config.yaml
d_mlp: 704
norm_eps: 1e-05
init_std_qkv: 0.0312
batch_tokens: 65536
MLP neurons of a small language model. Each row is named by its layer, matrix (gate and up: input weights) and neuron, and shows model dimensions 16-111. Each number is 128 + 32 x the weight over its row's rms, rounded and kept within 0 to 255. Numbers have three digits each. A neuron's up and down rows have the sign that makes its largest values positive.
A block is one neuron, or neurons of one layer that tend to fire together. After each block is what it responds to, as a language model described it from the Wikipedia text at the highest values.

L5.gate107:141175111109082114106156117165150158173156110164128074142150114111126137211103077150100139191143117094121156112164167106149136137086094155139113141078147102114110096165108153122118150187092156072135141117141096123123119123128114156123125204169115106158183092109130109124213102177092190137
L5.up107:161087152073081105200093143128153162093105126104117171128117160128153145123163086141115098129052087114141139157145139117093091090080151140099114178118135125112164141138057131118177141111115150166131112111144143109124183140088114116113100136141108097117121130109124153116128087170102113171
L5.gate109:142136126159098049150138088148199108094071099118187142117116103096139086125168100163117036139173144124129111167084170135083141096112141116093187101177138117111116174112109116116120174134161142188116132090145163096085165161171135159133102108082109117130108170125152115156161135100121090173
L5.up109:087121126123113126151203122129096140099146077142059178174128081144129078073123139101129169124148108121148135139191117080082097111043128147192165104121095161212121140152125094170144150152129202129112159149138106105136093123167141148126087106141123135095150088127095118139099136165152096106
L5.gate228:133082133161129152134115151167195087157103103100118133144076069076165145090154130151167142118148138162124057137131185144071110135150086118108139094120095172198079203141121089156083119157140110153065126153135096089086127150108113100094099101090096114076123142153124151094143138101102148117
L5.up228:185152133161144122142132156178224154174092142128074130105141135136105144123142137097066149163170108132124121174186103142138076139111090138112074139077156116145164180180133153123166105127146190108146141122050096106189111112156161133116128160117116111171108162137111182102135137094160118103
L5.gate291:142101159105124158136116074134233128114123099172143118212081128115101140116157102088126071147089134173132117113134144081118157082124159160127145116096173139144107117148173131061136135185157135166113141132173126137086171151098146103095088192079142074125146143144086160149155125173105151106
L5.up291:130136149117151137101156090155158127151104110183095130187101133092120104139126140077109088110117161120152139121125136076098145075101159144147148149101123136135113161118163159106101139167139158178155182158160148092063125188141164111091083151147090039151137165134157092130158132196120166146
L5.gate296:173150129047133115139130186185170129068159183158175105091167093175130092147115114127161127141150093049107170126130159197146123139115144086085133130138152146133134045141098166077087072136100161083139107107160125108104108161079079100137107140082111114153145097155156095136128083173146140162
L5.up296:181036143158045083117136101154153179151162129081113117155107117091151129154123160162125154093097119189052131155082127147130111124142133129177182144128097100170075134148145155079068133141133163106118119110114093170184111178135181132109070117123134133114115166100117183148198114131111160162
L5.gate358:116100124082091138159085147132109195100152131114098084193101136136133136149134142150124161151138093115146081088124111093146096137056157166160139115129155158148122097131144118047168130171095159118162111122120174086110178133100169196201142116128094139176138175086138166130177096110107149093
L5.up358:115182190128083106132115103112120121102102112083169151136113129103143130181123173110139107101151113102149109119125156096101097128110126123217124126069199129148104113111132106122098203134120126171097127140092084148152133133205074175068107183158107139097171128136122175110161172099157181070
L5.gate572:119135058129103132129166094163141150108082138108176141126121105168087127110126139124152118140146116162136215111087196131202074170141196140114197111127173102125113131111152147103108181156116136157086103087118124107157196106152141144188122110169076099146125137126147085105145143160140052123
L5.up572:129179095099088098081101236176103142138136128036168167150097092124094136082121130163150150125093120145123195142103107120144121156107155141139147118167121104084156083120077137084145124126099119131147127099125186125128134092115173076151025126093134080110123155154106151146187126071108088127
L5.gate663:176113100097135089169130074172145124128151079109117146173183119124091093093126148200160127150153142091128131092153069146119145127121185165093131119109087115165153148091091110123142115099088160113180167072119135084128126055142130118130134144166125120149128103164128147154209188120188127128
L5.up663:106134141117115127093148174152094136121086128196122155084140107169113158124171166103148189124157122131097082150125200104118095082145132086169140067183161041191162065142103157138075134169078092115151105060124121094114177178108152162117140115153127057093165136142093169164069108144104121113
Responds to: Table cell separators. Column separators (pipes, sometimes semicolons) right after a numeric cell in the middle of Wikipedia stat rows, as in league tables, election results and club career stats: "| 2 |", "0;".

L2.gate109:152130078139134147140133136122176136139187167117129154142108099087076140129183122121133125078099119156129096039097141094129143150191162156154165083150140168078118196116127107167113121144177098133127093141129110109124145116078107198111122080187180076149144189074138121115152121116133127155
L2.up109:165148104119145066131158112110091096170115087135057103126139145100121092086066107141142111178142095096151092053071160154115126165130154136078064090130118182124120116143138170149076101189066109092170133161126117108145126160095081168135128149119141130150130123156138109156175170051106156084
L2.gate176:204109162140162166092142063139113125132156118119074059232110076152155149090104119158059142141168123096089127106116139138105094138140084118155094083169120101113156114118091140076172126125163190103113144155086081173145171100147153122132131171184160088140120088127121121164098167124101126107
L2.up176:080107127076143138148136153133065116177106149107205127126130153117082115066136153150161052052152153095152093084101185143165130107111133094146133057188118145140149174163153184112124076120078165110144122053127124144142134112129106147154096140094163132181151151111148124129162127083159188190
L2.gate368:087171180136133112077114146129134111136083189129067099140089140112130126143154143140142083167157079153132077136156168163113148060112115195084166077112146146133175154103125095118118113147178142076099109053070080144171155212094155115157162043154111060167160106206142184134098166144117158111
L2.up368:164136115053143158133085132167118185144133193157104134082159105102084170048132114088128118117112131144140132126165175102139155133129092148092159154108092163116092115042144122143101094140161139058119180151113094160162110130122123130129076100110115081153173166131116132201152132064101157131
L2.gate671:144128088134120163081094117139081047116119141105088110177190096070167154201095140151106170165067133109103102133141121130122131109168138123153118157109099079066135182117142141145161126116153118099116100134154110122158087119143171149142177105184111075099159138095113158132126130097175110141
L2.up671:119102091127059218139080140175100080133092177086131133196132156123108073160056130069095168178104136131126132130167078182174123115129089107114099126078127140055140123129124146097098095096118144157190115127129105187115134167097176130186166166149118078130143081143154112130133073086126103120
Responds to: Ordinal number suffixes. Ordinal endings after a digit (th, st, nd, rd in 25th, 1st, 2nd) and ordinal words like first, second, last, mostly in dates, rankings and sports tables.

L2.gate214:070082145153112155136102123169158137073142164132134141153096129183117121135111093157143087133126113143143136173073204064101118129063115093113154126098189126155130175104148125124105103125169189126168112018111089119167106123151115179166143100152096141103108147162141158125130125087086090061
L2.up214:133117169114129118126123082152124131175115091082116136129146142156120100119147127077130124082133220152115062138038130062102125099160143106139130135158180129078104117131083111127100113147192140174160131125078129080150143094147174097126161214044112108155138137165129135185121148062124160097
L2.gate377:100133173122114078148078134108151147127107133156153151139138120138139075147116141129115126108068132199126080188082117105097162127150148108069107079149109183101196142112156106191154150167144124078139118159075093141082035115159067125112127197103133117113165144172137103147176085116140098135
L2.up377:181109096176136128092144107135174166092133092143118141180109172121131096157157097102103100124142121106129104113120171181091149117109052132155112139223117165093092182094178096120092187144178121079181113087119089129164191145169126176126115112113102147177140164117106155090107123122114116110
L2.gate474:076103097149128088040136134144114183126152142120184121158185136085022080106133068083122091174146125137099097141107157089147120149120092159111121160121153100138122202093104076083158104115139110094138145135120140208099125120123173176153079108197154097114137113125122173121092126139151123112
L2.up474:052127137135120106112185130143104175166167153168128161176146145109107129126146089117108083153119117146057143183117126131108111114076128141139169131103139140118095190113145124095160123084120113130162092114122078136079185169142148123145091064163120104147186128130099162142113192158161089118
L2.gate666:117093103125160176148111133152196115114109084062113105145134142067104107160103155122080121177147087179107120154183105094058088156107171075122198174089188128143133175079158152075122081110179087073144132148151126138173107131201125106157095140174173100133157124095186143070139151172093119095
L2.up666:115126175125130082172121168103120145088159177129165120144115113116143085135124147099108095109093146120151069115090175138121178107141097155112138131086075164085181124098104048208147125209131152171191168140134123092122134142101109122122116121065158096113145157118123115108085148101130143071
Responds to: Paragraph-break blank line. The second newline of a blank line ending a Wikipedia paragraph, before a new paragraph or ==Section== heading; rarely table numbers or field labels.

L5.gate0:144147077075137173099110188144137132045153186096104183126113175115165140165137170123107163164124127161075146090081114133106151134139119105198159174134123140098121145134145145144134109204163172141108062111126094114112095170103121119149138140139090166119178125096082128118134127134084113118
L5.up0:188134148127120148139124160114106148150155099137142177172092098080137154084140133161110189098153177116073135120075095186079150116147156207173183117154133132104148196104181096151134126159153119211144161100142100102140068156109155155096146166124137142102118108104167116144118098085124115155
L5.gate132:141149091083194135063127150148159119126170145135166111164131125131134127116057109093156139147091133096185099043078131186117156103123131093158097127119161117145140140128159110177144112109094130085116106153136099105087104103091127109163192086124123109133086063101150114086181123124119140091
L5.up132:166115080118084099106145109136154160095125159134122173112100147143106168114119135125135115093093101131113151147207124111098184132044202043177128162080117127078111158071157101096141180131094145145139102152144104158135136105139111114091171056216136133145166184153104113129118104128154171135
L5.gate218:144136090117134123092104093127098142132141117126137156125092099178100142192124087153144130130145136089147156042088128109119090086158156134117089118068158157137128154106114123102160069069112085087123158098137152085091096166132142099133192099129127122118161128176108130115113160127107194157
L5.up218:139136165112106128086146132116133194129163112105122173113115167095149091154109209121115068170150151134122138148152150128068092165148104110150156165130204142130128116114151149127130041166142084134141119199121125131122160116125187098176083181124103114110155134153130135125105136117144085153
L5.gate241:124064093130095117102119125154113135133150146210117101113149089085137213117158171154156175149169154090124087152136146052123140085149184107049083104180058159116144133140121103104140128094135161089147119170081146136114097122105098126167195118141161114115121142129147127125070206117133143139
L5.up241:133099118106148081149147125111165216113089060146069123153086125113161077066044119171148143102125136110133177147087131145140099133159117097159178153134108202117093123121129083086084151108141121166115143147183116148100103135127185120120140097130125170116130091110107156083129134124088121131
L5.gate262:153143129104162149195152163127097154156141107112186143116081131123120167133122134149129126192183110110108163065070192120185166144181148140092127118179066088111112140064155040084080129083145157096128136119084163158142121112117134127081160184100139157133067107119135096095151139124088092103
L5.up262:109195112158056109179083099151099115088128098140142177188090126150148114148112181128127149132169140091159142089141156134109087112094143172106124053137092107091136119125128074158056071207102136141120185169129135184142116046086123129122150103128092117087128096079176151087158174130139110100
L5.gate674:111168050123087147214137144098132141157149209126091123119111178184203112146140138171115115170114142118172090063159165112142156177153142145099096112078138161117154082167117085106194141171073115112135116167102137120125079093122139137123199135159091148108124192150151116101097140141165130080
L5.up674:122122130108130126154114117135188080133107135163137150115107164120118085086081160102123165074123137129136139097111144106129109117141173109134137149121154104099124089056129101110105133117177162135135152163171159136118094097183116126179128073107161117130166045135142140154102108116112090060
L5.gate675:141102101148112156076162153088124091111182192053121157157127108152156144126185090156111097164174124151097125121127096136117136156132143187143110095151174119071162156089152095084101075093095124092185106174140156130098149170107119082074140094126098104116092104165116190125113145135152103133
L5.up675:142162102107151168138127163139111148126137085135091169146116099102119125147096134165154107058113156095094117165058072159101116208174162151144147149148077151081118091139143128133102156131087121132159085123160141103181150150091104113106177106134098148115146133111167086111136121127117175096
L5.gate702:202124145145138174140202101107139070124173127072105142190052136132117088171108172106122128190183129117136129117069139108144103113131173118141112143141146161077163128100175164120117119124112090138122125086105121133119132089186172168138180113149115106084117110110135147095131113042124124101
L5.up702:175096185168105159134094134093120142098173118120168153128129115124121124086080103126082056108062149085086128116084108141107087138151108136127103060106145143177126127156072199113137156067121164130067147117165127155123156138144132072160139107144124135096093116113119110105131099124119138176
Responds to: Ordinal place words. Ordinal words and suffixes in results tables, chiefly "second"/"first" in "Silver medal – second place" rows and "st"/"th" in 1st, 40th; weaker on scattered mid-word pieces.

L5.gate38:127144097145186131124139183100129127172138109127088133100149136154142082133155093122136177171130082088113150118159135071110143131101123183110134139098118095183098105106099156179097192117090099127107099109086175122182124140112178126118123109114156133072085138124129142137115108151138205122
L5.up38:182170119193100093119165182195130142141160149104131136124092172082092151150129157117125125112187124119135116159140111109123104055092107141116138153105170070172136208128181139137125152132104229116098094102198171100135146116151123122165122122139166123166153140056128170114107098143113128098
L5.gate56:052148164118120138144159167149095143138125161122102139081106183087100094123136109157133107111153123182152150144122090098159130179215180113149126102178162108084179183142116136135096196078117114114096132136106075184063098152165137105198079093170068148104149111087130085142164091091109085061
L5.up56:075098089100136197138161103134151127148062113118148104141160157144132092079084096093132130140124147182101100128190162155133115125127155117127096137126117144200142104163145122156115113079134150094134111121105120136086122142163156142145124107078095071175082108093087088176117142123100146149
L5.gate134:084118152076142145126152167109160098070111200133182144136122147118117103122165196166089156137169157151109087095102144109152125157126115152145186139116164155081035107092065138127142134131163071128168122139118138171110109107079125135188162171152151161127156201137141094127105116107152146123
L5.up134:179183150136082140134143137121096132105108095059125150148135125183168111106121132143187126152132065101094104184108131123116138143161148175157092193137113096171127174118105140149167104141113125143180108137100137076135192171127138141117186158124166119142122149198084134124130185106092149135
L5.gate222:090096124174100122164127155147155124112081100175097100055130133142177159162157198130049172110151076077080132126168127093150113196055124148150173181115139124164072083148078157152120093157161131114127082124046152143149064150119087127122116145213124128120122086160118120124059108107161111137
L5.up222:100097139095112075118132115078173141092093128133145141120120171109075115082120123119158087198090142115188123165151118147065144134164106118091102138162154100106130070066133131108151124174153128135176184165166183125169045151090166050130151149088124106127175154153165097120079141104163091147
L5.gate415:102169138125180102119183112100073118098104134148189095144138094126063152159181118124160118121115097096114110159092156114175133098205178144126105145096086146122155104123151085158096058173126130107122113190148079105134128148119190110142106096112166124114084192169137121174152065167080113198
L5.up415:131102116180093076090112148177148124138074063129141163113083125136107062193202107182166114180118111134145086118149150166126179152125107111143092110133107113112082131121126074121127106123172106147096148071102181166053142139127119096090159111098111139151142142147103157161114159137118146138
L5.gate448:131162099116153114162169116121109115105197116051156164136134142123058118042150071108039138120070123118137147070144111137127149081100122125126100113133128175159151170187135171161200125077133123124174184166124135091122101095145151169187134108110151157083135111132153133124086196135140125124
L5.up448:137074158104122220150098051090163139101127130059103122172082152032102152130138085111125130163147175145129133138084052125087142106103142085152128112194094116123177174137100150119118154162143081124085076129141103181081166154113109140153149091196150101124151095155135128126127088060071136091
L5.gate494:083198139108142085152095117142083130137127130155119172053114167132099070156130125097092046141127101141075134112149053088121114161120224185146142101123144110074134170104084097140129113165148097104095144173088147161156158154119164111169134108100150148120109062100095130173072135100088121120
L5.up494:130034152119137171171120165125140107066059149112158132207103193141110132104138141185148152149200176214134090116114148109095133137207145107085147159101160139063175104141168120140070148158118105107089156107097103184092134185102113174129132130154099179194154109123128168142094135170095094168
L5.gate683:132154121144148090137107136144109089106158134069133185080089111101106133121144127128126138124149088140093116151128241144080142100091151111090173147128131135151146255178129161196170136114161108100141177071176150158119165114129115138166176133113110093081127153148105118178180066123125184153
L5.up683:113176110151112150168126122121120153105169118042145154084134182066117096058121076184130155119125093151111144093132154174169124145094140110113112119145109138148150160160120089087103139157140191160174092128151122104222103158086144162089127145107139227153167185144145137139130107125139120097
Responds to: Blank line before sections. Fires on blank-line newlines in Wikipedia text that end a list, table, scorer line or paragraph and precede a new section, e.g. "==Habitat==", "===Women's", "Schedule".

L2.gate172:158145094128108081082185095150059110127133140094104176137112116107133134124114169096095144124137099113132083150091117091089160115069097090128091121127111087167145115138145146076157159095153160193080132141153152110105147097131158164112124089126107122124129150137089140164100195163161157181
L2.up172:103137173174139143136167156149121165121096115182141103161149133092138187156109159130156165140128130142101130119083121151146114177155090147205094115057131071108148157126141169088122158178155155204154192163094143113085107118066056137114096208033127114193125134110121083116130200122165172173
L2.gate450:168143134111080173144137133092156119189138080182137214150129071161137166107156218125158135116153083111164172121127144078118159090103147212155142096102076061160144129156114159163160154170127113173117160107122147118073135105089099086115070120057132118083104153093070095116094138080118168160
L2.up450:157161153190050129129152080166130141133080080199152128184150130154105100125145184078146130144112087128117148117110139106138119120100066096114104121146111120136122059085044157093121134087136198140110165143117103174107145094156100142137085154109135210121118131137139116162097132180164094145
L2.gate622:114091167132160091079140114137102103157152158137107169118123108129134106077109110094132137139107111101190163184153141127091127140138089120140120107098112110133175131130150113150151128156152171084086199115147100112144112118127152177116141100097119070104148170118129046130160157144184168181
L2.up622:077155131122114117107151121116095038192149101098090163143146105137187121146131098117146181161128053135134144175125129079124209121082105147155136136059145059120145128057114135170124160101124107108105187125119139107126114138088191126089124181124126126098169117115170069147091164167168103173
L2.gate693:097091121116104090105162109172194143125187180070096115120150125136095152164101100049152126135196140123127147086105111066164149113101136109151155166089107135150122148064129104157106153167120078090129157128077129094135121139077055110122143090142123153101044169142098164076183132155172157098
L2.up693:130096105131129156147154158122185133124168207064069114138137239149145152117112064098183089102161139140128170082091141103171127119130123045133124102132144161114079139108134086127144179066096126110162116118098095094126133066164145144121130067121126128058071110080166110096174175109185166139
Responds to: Table cell separators. Pipe characters that separate cells in Wikipedia tables, mostly after a number in league standings or statistics rows (5 | 3, +14 | 9), rarely other tokens.

L4.gate525:160157112076138124106140164074109118090132138126135116040083129167122095123103193111108159110165146136099151136079149162089105077107116165131079115117182165158096139153130145147117137139146148113099096170150088144114155097127141142182167051110134168161154160128131114123152137136093091169
L4.up525:140086098144125104113141142088084118097188131113165098112114113113171173073100133143098095069124145117122170073105107076093125131138072149096112108162120152153121078105155076127086155085088104162131122165143173138067143072072090082047169151085125096084123134099164166101174136105123080102
L4.gate660:104114203123100083091105105153095098127146130076074163086091175106153104124114155154133149164147175160139146162120127137126146180158172119103093149141174109151068089125132137114131157153119107086126136156100083134111072142118124107123092147154168139084110142174133067132170137128116103168
L4.up660:049190159083101098145116200146094145101158104102108188175151107086143191120113141162065206148108122132106083171147182122113107118094093118116178198164188131114141179140126136162132171158115106091146128175122163156084185135156151083125135150085097129110123110118109099144115152174173101179
Responds to: Number tokens in tables. Leading number pieces such as 19, 18 and 20, often year-century pieces, that open a cell in pipe tables or stat lists (|19, ; 18, (19), plus odd word pieces like "man" and "on".

L2.gate81:130083143202075136169123106160151134132099100088105204176125109106123171095113146140159176146131136119208122119158137114146140146115094123155131069160096121085109167170125192120111141108132185104104139110098132113094143128195170149149109061087116100115173132123145204164092131137151157110
L2.up81:061143134131151155111092124084213147105137142138103147125083134147145201069078098128132105142118132124147110077138085086163187078129143136085089108049077125151090179106141101131166115122131171175035119116146086121140093132134122166085129072090071168131156199113136104170098114104141144067
L2.gate123:146133081107138043184149111118114108089069124180066142168144118082167120146115157147174137109144127126121142182077157158106159139130087118144094165152194076129130110118175132159106143147186144106100141133134130134089113091079118156151097071198131142078188155166114127112091153184153117116
L2.up123:122171092071138086146166122125072113145083116122095142100148088039159128131115149120156097146149111174114158100046150132144124158138124042114037099134183126133102172117204136103103098069192186114088121142154092150124129133120107117203133098105124142136096132074128167124175113144167092047
L2.gate152:101133139167106116125096071136148158130100129112116136140172127139133214106118122129098144158062134144151079075191105039124126108153169061163070179102078110099128130129094090112111167085098158141109135179132062144130101154182135096133074125178094107157141108096104155138163112108127081139
L2.up152:103108163140149140141110123147123085089091148117092106122167163136132216157124143117112190064101167134174105086168092145112112121146163117168157094096078119107167114207119162122124128085136140137155108150128095095109119162166141120168156075144135103127117167106125079114144089126125073161
L2.gate364:128026163182056148155167135117085049125099134144053140177184106030177086144140222131113120125150128102135094153135108093161116115081106104143144142153168135148111142110144118148137167106189116007105120104096116140160119116189123133075117182081104051102145128095106096126140149138135147184
L2.up364:100127157184132134171092122076074115072142170157120164154097167159149077141144135112104140123132167147158194084186149176112135148082139127113127172130174138121142160143157159146153124124095148066138108096110178138110132158111162105137119128085106108185187131195123122126109152145124113183
Responds to: Year century prefix. Fires on the century piece of a written year, mostly 19 and also 18, or –19 and –20 in ranges, after in, born, or month names.

L5.gate459:099096070074131158187142100133102101129066187111065103091135130070133119091143109145143123139139162160145136110127174118179145107069134096155133188130146154136124068160157135219113133069158096115151134142089130087169058153152149137125135198162117091152169148079137112119164117111116171124
L5.up459:120100077133153111112063148108166155060142110125091145119124143131110137060137124075141088146090124113119125087149174122104140155138101125146084061066114206140101136087140084150123082162134116149118153137067101107179149114086089091130127026128076096079114192185130098155114124159146163132
L5.gate484:087152143150082099139136134097155159125147119140090151090132088207104160080121142060140125157137125107157203080154089170084113123061163133114083132136112194117173141152124085144116103098148126085136117083160124119103087115074100164107128186123172153096125123154153144139081191103176125173
L5.up484:099092136132004131130135123069117129134151136150101167058166095130182199109133109130152125104155135119134109148138057142144091101180130160163089104089103118155175166147126127124144130169151101081112120109067178138104155139078062106127121071130160138088102157141179177135094176124175105128
L5.gate519:133152136191198077128179137153120152125087136110132083133135125127185132158123086163100145116167153164093068112174157137139168123116138139174167155121158115119084196078092102114106092150136089073131147145116166133180125144131119165141094135170128145154108115046115149120134095079150123114
L5.up519:101155165214141082165118109110158202150137083177142082086159116111141120155163130132142117140142092182085136106120174095137124106102141093145139157103126132166082132131087109141132134104129113118141184126061176121133167122136060107149172092150081134119141067073192135151071105136142119155
L5.gate586:119151111139091145152107182147109079126119201152123165128137113129120222137153088123147138111077108134111133129110139121124158091132184131144107164090124121104097107154185147164072145140113090151127112147152145126093117112132174072099144160103177108088153163148147084136119166111125142161
L5.up586:163069115153144140141144142135078117146132106115077104146108104144175114113100084105112172153162140144083156120099067182100103195097116095179125102122162153115146135139119074158148085072162120096133101143168157166149059121108178141119162070124105105189098152108143197097189179133169074097
L5.gate594:141113122112088163151063099088120177135173193124084108100132118114148141157128114113046150175097089082138097130158096104168104155120087128170126189070098110082141043124067110178160131169183116083085053141152099110163098133136124188159119075123136179085136132174166144095169147142112094090
L5.up594:155133078125153091124157101118060112139147164182133196072080122143107110071186156125166163098158092168096139104111133065156154144153093172087118132157092117109108106179126091139129129103143107128148081138112141155145084174097157118120132126099096061118108101132123132126181094106210157135
L5.gate618:112132096149175117122119103080171171174164134095128134143134138139115099155125149144088115131118154099133128132083146121078173111065114140100158154182174081083095156192122143141135125114233091056156139138078138122154160128193144090138152101113094164106098108063134109184126127084063111124
L5.up618:090143149081109128133143145092139159167126157173125159144121181142116135107114113118101077136162156129129153125131089135161124109148142151135118130174162149142137112061101140182170137116185113139182146120181111130162105109119150139098144121134137146182132153078154088094151103150120148084
L5.gate639:097141131157141110127161130131170145057139111045124163083179074132158088109185198152091114079160107131165070146143141126118128143112094158142140141079112102176170112182066049129120091155160120113141081085122142070054157121093123142098081188128078111068127066098133126103165097144106112142
L5.up639:090132189209128075110177157107137120144159109095149144082229129123124194047176145067109163101111138111139145085123148153123092161135154207185112156157097093179161109160117140140134129095113082077084117082133118156115062103106132150173110151120119131067138091063104086162185130148170145114
L5.gate669:160123100123091094119109154153118102148115149162168164165116159113164141156131125066123162135138157106116071144127126145122160146090118149119176162080184119131112142130148151131104152136172144087119084125137084136099050124078102128085170145151183149100098135133100080123145134145147100125
L5.up669:101091140182124181109085101108179085152139103148122124132103089124147136098068106149136122182139115136098126091139077146127164130138120143136132121111119075147118071128073088094088169124150171132168154143100197102066092124050167119152134123130115168115145078126121169140208182144146100132
Responds to: Century prefix of years. The first two-digit piece of a four-digit year such as 19 or 18 (also "(19"), after author names in species authorities, dates, "in", or "born".

L4.gate121:091090139130102148096123134067128158122092117153158138130136098105079102141166164123070154115064108107123126166112068079122128124114113139123140162099154146132149104147139131154151137140145179077184147150093160096151121117162156159091147255198097124207110132150122172129145168126072175180
L4.up121:162122166151106127122117190121059108105101102095141118116137167124171127137079111162080133169082071101123134101087171128066152152140119123069083160116196130065133107123154086059105132110085090178129202123155105106138116117095203161155124079066134140128197103187162145181138191104133147088
L4.gate367:149181107114167157084172139118087148147094140087115156125078085106100138139160115139087129120106090150095123077150181127101146082200153156090129087140076141186174154127107098103126118132150084079149118123146134154092140142093147136111142079164136168141108076122168149081153160105164133141
L4.up367:175079091142146150074142137065125180169120150137126152148081111107205098097111141121138128137143161100110130159116165092053136073112110128092105049177148076109084132167161190124118116143118148071148134138115136144126161131157061124126088143158066126192134191125086153105174115063130142177
Responds to: Ordinal suffixes and table cells. Ordinal suffixes after digits (1st, 4th, 25th) and pipes or periods just after numbers in ranked tables and lists, as in results, standings, tracklists.

L4.gate4:131126093146087055128143178163147136134120129144096125165137131079084094109147117082096128178157151139160160082193137065145139113155141155133148180094190142064122089073116171120153148135094118206095148149102114152087150131149123105123073171127166064147170145163138120107190209098137149141
L4.up4:133085092093148112139126145157154119105116066177126173129118126143110124124086086117120054122129156121170110107096134040161225158102157118149139111053129130141116123128105088175102145087125140195101135085118123146123139100109151124169107137073122123118129163130212143086138163119157160140
L4.gate62:155132173087139083143169088133180138189163135151114147171130121122128142131164105199192150134123104161145141111102146134087112091100163134129145152104152143170111189150132210098118122151113199144097118152139118149167144145205113121145118103118119133147126147115101107070120162171105123101
L4.up62:124121171202116102120140127144122202160092179143160136166174109179082193106135118127088137067139104108171179154094074120105161122188160129135129136162167120128098146117160141159153086200158093138150128118189130134149134049121144171095099094103156136194143149128129134147106120123144109106
Responds to: Table cell separators. Pipe symbols closing or splitting cells in Wikipedia tables, mostly after the last value in a row, e.g. election results (−9.3 |), chart positions, sports.